python train.py --num_hidden_layers=12 --hidden_size=384 --num_attention_heads=6 --num_key_value_heads=2 --head_dim=64 --intermediate_size=1024 --vocab_size=3828 --hidden_act="swiglu" --norm="rmsnorm" --norm_place="pre" --norm_eps=1e-05 --positions="rope" --rope_theta=500000.0 --rope_fraction=1.0 --qk_norm=false --attn_scale=0.125 --bias="qkv" --tie_word_embeddings=false --parallel_block=false --init="normal" --init_std_qkv=0.0274 --init_std_o=0.0274 --init_std_up=0.0274 --init_std_down=0.0 --optimizer="muon_variant" --learning_rate=0.0075 --beta1=0.9 --weight_decay=0.024 --lr_head=0.00498 --max_grad_norm=2.0 --warmup_steps=200 --schedule="wsd" --decay_fraction=0.903 --decay_shape="linear" --final_lr_fraction=0.0 --batch_tokens=65536 --max_seq_len=256 --doc_mask=false --train_tokens=447500000 --max_steps=6829 --dataset="wikipedia_en"
MLP neurons of a small language model. Each row is named by its layer, matrix (down: output weights) and neuron, and shows model dimensions 160-223. Each number is 128 + 32 x the weight over its row's rms, rounded and kept within 0 to 255. A neuron's up and down rows have the sign that makes its largest values positive.
A block is one neuron, or neurons of one layer that tend to fire together. After each block is what it responds to, as a language model described it from the Wikipedia text at the highest values.

L2.down760 [120 150  54 137 131 109 106 119 185 132 161  81  53 167 158  96 116 171 111 150 130 114 110 175 102 162 164 149 108 150 148 121 178 141 181 121 121 148 133  93 137 132  79  97 123  71 143 148 165 122 181  70  67 112 184 121  78 160  97  79 111 125 108 171]
Responds to: Word after main verb

L9.down491 [116 107 137 209 110  58 186 132 104  76  76 104 137 202  74 117  78 112 144 136 121 106 122 183 108 157  92  99  82  97 115 109 117 163 143 142 151  59 113 121 157 161  90 175 150 119  96 160 136 111 113 141  94 169 111 104 161 119 160 161 108 108 145 114]
L9.down508 [ 72 107 130 144 159  69 164 137 110 128  94 105 131  98 124 161  67 144 115 134 127 145 111 161 190 113 149 129 159 152 104 129 134 190 173 107 173 102 128 121  82 191 170 129 129 119 105 129 110 109 117  70 142  45 189 100  92  93 163 103 121  98 153 162]
L9.down756 [121 121 134 203 158 158 132 111 153 112 144  79 153 140  87 149 132 118 112 142 135 132 154 153 154 115 120 185  79 106 161  96 176 145 163  99  99 125  93 162 147  74 148 162 138 160 141 145 158 128 133 106 214  90 165  65 145 132 121 144 153 107 149 122]
L9.down857 [ 97 162 126 148 130 151 145 113 157 159 139 103 138 106 134 141  92 153 154 129 187  97 136 115  84 169  48 174 159 116 137 147 135 132 105  96 176 120 105 178  67 160  83 123 141 127 150  80 151 127 151 101 126 122  68 113 124 135 113 164  42 147 138 124]
Responds to: Mid-name word fragments

L2.down147 [108 147 130  52 139  97 183  73  95 146  93 145 111 156 123 156 158 102 122 172 164 174 140 141 138 104 121  66 183 165 114 162 161 151 201 146 153 157 178  82 114 156  89 154 124 182 155 154 140 113 170 134  68 119 127  93 145  82  84  76 129 138 118 115]
Responds to: Mid-word consonant fragments

L2.down159 [174 178 165 182 143 171 103 120 138  86  91 153  90  81 161 142 141 112  63 124 154 159 154 132 103 107 115 136 140 148 121 174 116 164  98 121 197  77 104 175 139  90 194 131 127  61 166 160 121 132  75 133 128 144 141 174 140 143 148 154 135 184 204 208]
Responds to: Word-completing suffix pieces

L8.down231 [162  85 106 118 137 193 130 135  71 159 173 115 151 115 173  87 117 154  69 153 142 137  77 123 136 101 174 113  76  94 179 115 144 144 166  75 123  97 140 126 163  91  45 186 199 141 113 176 106 130  91 152 142 132 190  83 108 115 162 136 112 149 135  99]
L8.down453 [148 124 116 112 130  60 193 118 121 163 141 111 177 144 153 170 121 113 165  68 160  94 131 172 149 101 151 144 110 128  97 138 141 175 164 153  85  89 107  66 162 104  39 141 132 123 137 119 131 143  76  88 152 104 107 123 134 173 140 124 114 106 122 111]
L8.down837 [156 151 158 164 104 104 145 129 148 182  88 162  74  85 137 105 172  89  80 144 167  91  88  98 146 164 185 133 121 126 119 119 164 138 110  93 144 163 160  70 124  93 150 153 126 207 144 166  71 159 153 116 170 159 142 124 117 135 186 133 153 131 172 103]
L8.down999 [ 98 128 181 128 118 151 129  98 121 128 117 146  85 198  97 118 123 101  89  94 103  85 140 155 161 108 117 136 113 151 148 107 169 173  66 178 103 132 120 121 151 100  95 161 141 138 159 194 139 104 107 115 117 131 124 155 182 152  94 128 156 142 137 123]
Responds to: Predicate adjective/participle endings

L8.down7 [165 118  78 153 130  77 126 108  93 122 106 133 123 102  90  70  87  93 125 148 167 133 150 152 185 186 133  89 158 104 102 169 179 125 140  91  92 147  84 111 114 111 100 101 167 131  50 122  63 122 125 103 146 155 127 178 194 114 126 148 139 165 101 145]
L8.down381 [141 162 131 125 151  79 115 183 107 115  90 144 104  84  71 129 152 155  97 108 136 109  65 121  40 194  98 163 171 202 132  74 173 123 162  73 148 140  80 145 175 119 123 134 107 114 175 105 107 129 115 116  99 125 151 199 143 132 122 147 198 140 117 179]
L8.down778 [ 81 178  92 153 116 162 148 152 154 152 140  96  84 155 150 175 106 117 153 181  99 139 149 132 179 116 137  73 136 143  88 148 214 133 187 118 144 182  99 146  91 133 148 134 127  96  87  78 175 142 154 183 170 129 116 128 192  94  81  97 122 102 156 121]
L8.down802 [105 118  64  74 123  71 150 135 157 132 161 155 148 164 107 127 163 112  87 111 137 117 116 172 191 127 123 158  54 137  92 180 135 101 168 181 144  75 121 130 152 103 147  96  92 115 176 110 165 153 106 128 102 114 133 151 168 105 126 133 139 169 161 148]
Responds to: Mid-name word pieces

L8.down97 [108 118 110 152  53 132 103 148 159 146  77 156  59  55 133 118 122 130  97 126 112  83  81 140 109 106 125 133 118 138 180 119 224 135 106 152  90 161 102 115 153 167 133  94 115 164 166 151 119 123 114 136 120 163 102 217 134  88 101 106 138 127 141 111]
L8.down161 [123 183  54  88 120 194 133 157 149 101 162  89 163 141 154 134  98 158 134 114 144 160 188 116 113 124 122 110 145 129 125 122 135 110  77 187 174 141 122 100 108 119 105 128  79 135 102 148 111 152 115 141  86 131 123  26 174 156 132 105  98  94 137 117]
L8.down497 [166 142 105 148 156  82 145  90 208  95 161 106 181 106 145 188 151 119 162 133  97 151 140 127 109 118 162  74 140 150 137 115 150 118 113  53 120 169 172 100 143 144 126 112 126  99 166 100 134 153 151 132 152 130  93 148 116 132  89 156  98 106 127 116]
L8.down789 [104 126 176  70 136 159 124 180 133  78 149 164 127 106 112 168 127 153 139 116  95 123  74  77 178 131 117 116 145 173 120 135 216 113  83 206 123 120 153 122 175  61  88 135 138  94 131 121  85 159  78 107 117 153 118 159 146 146 181 129 159 101  98 144]
Responds to: Locative preposition "in"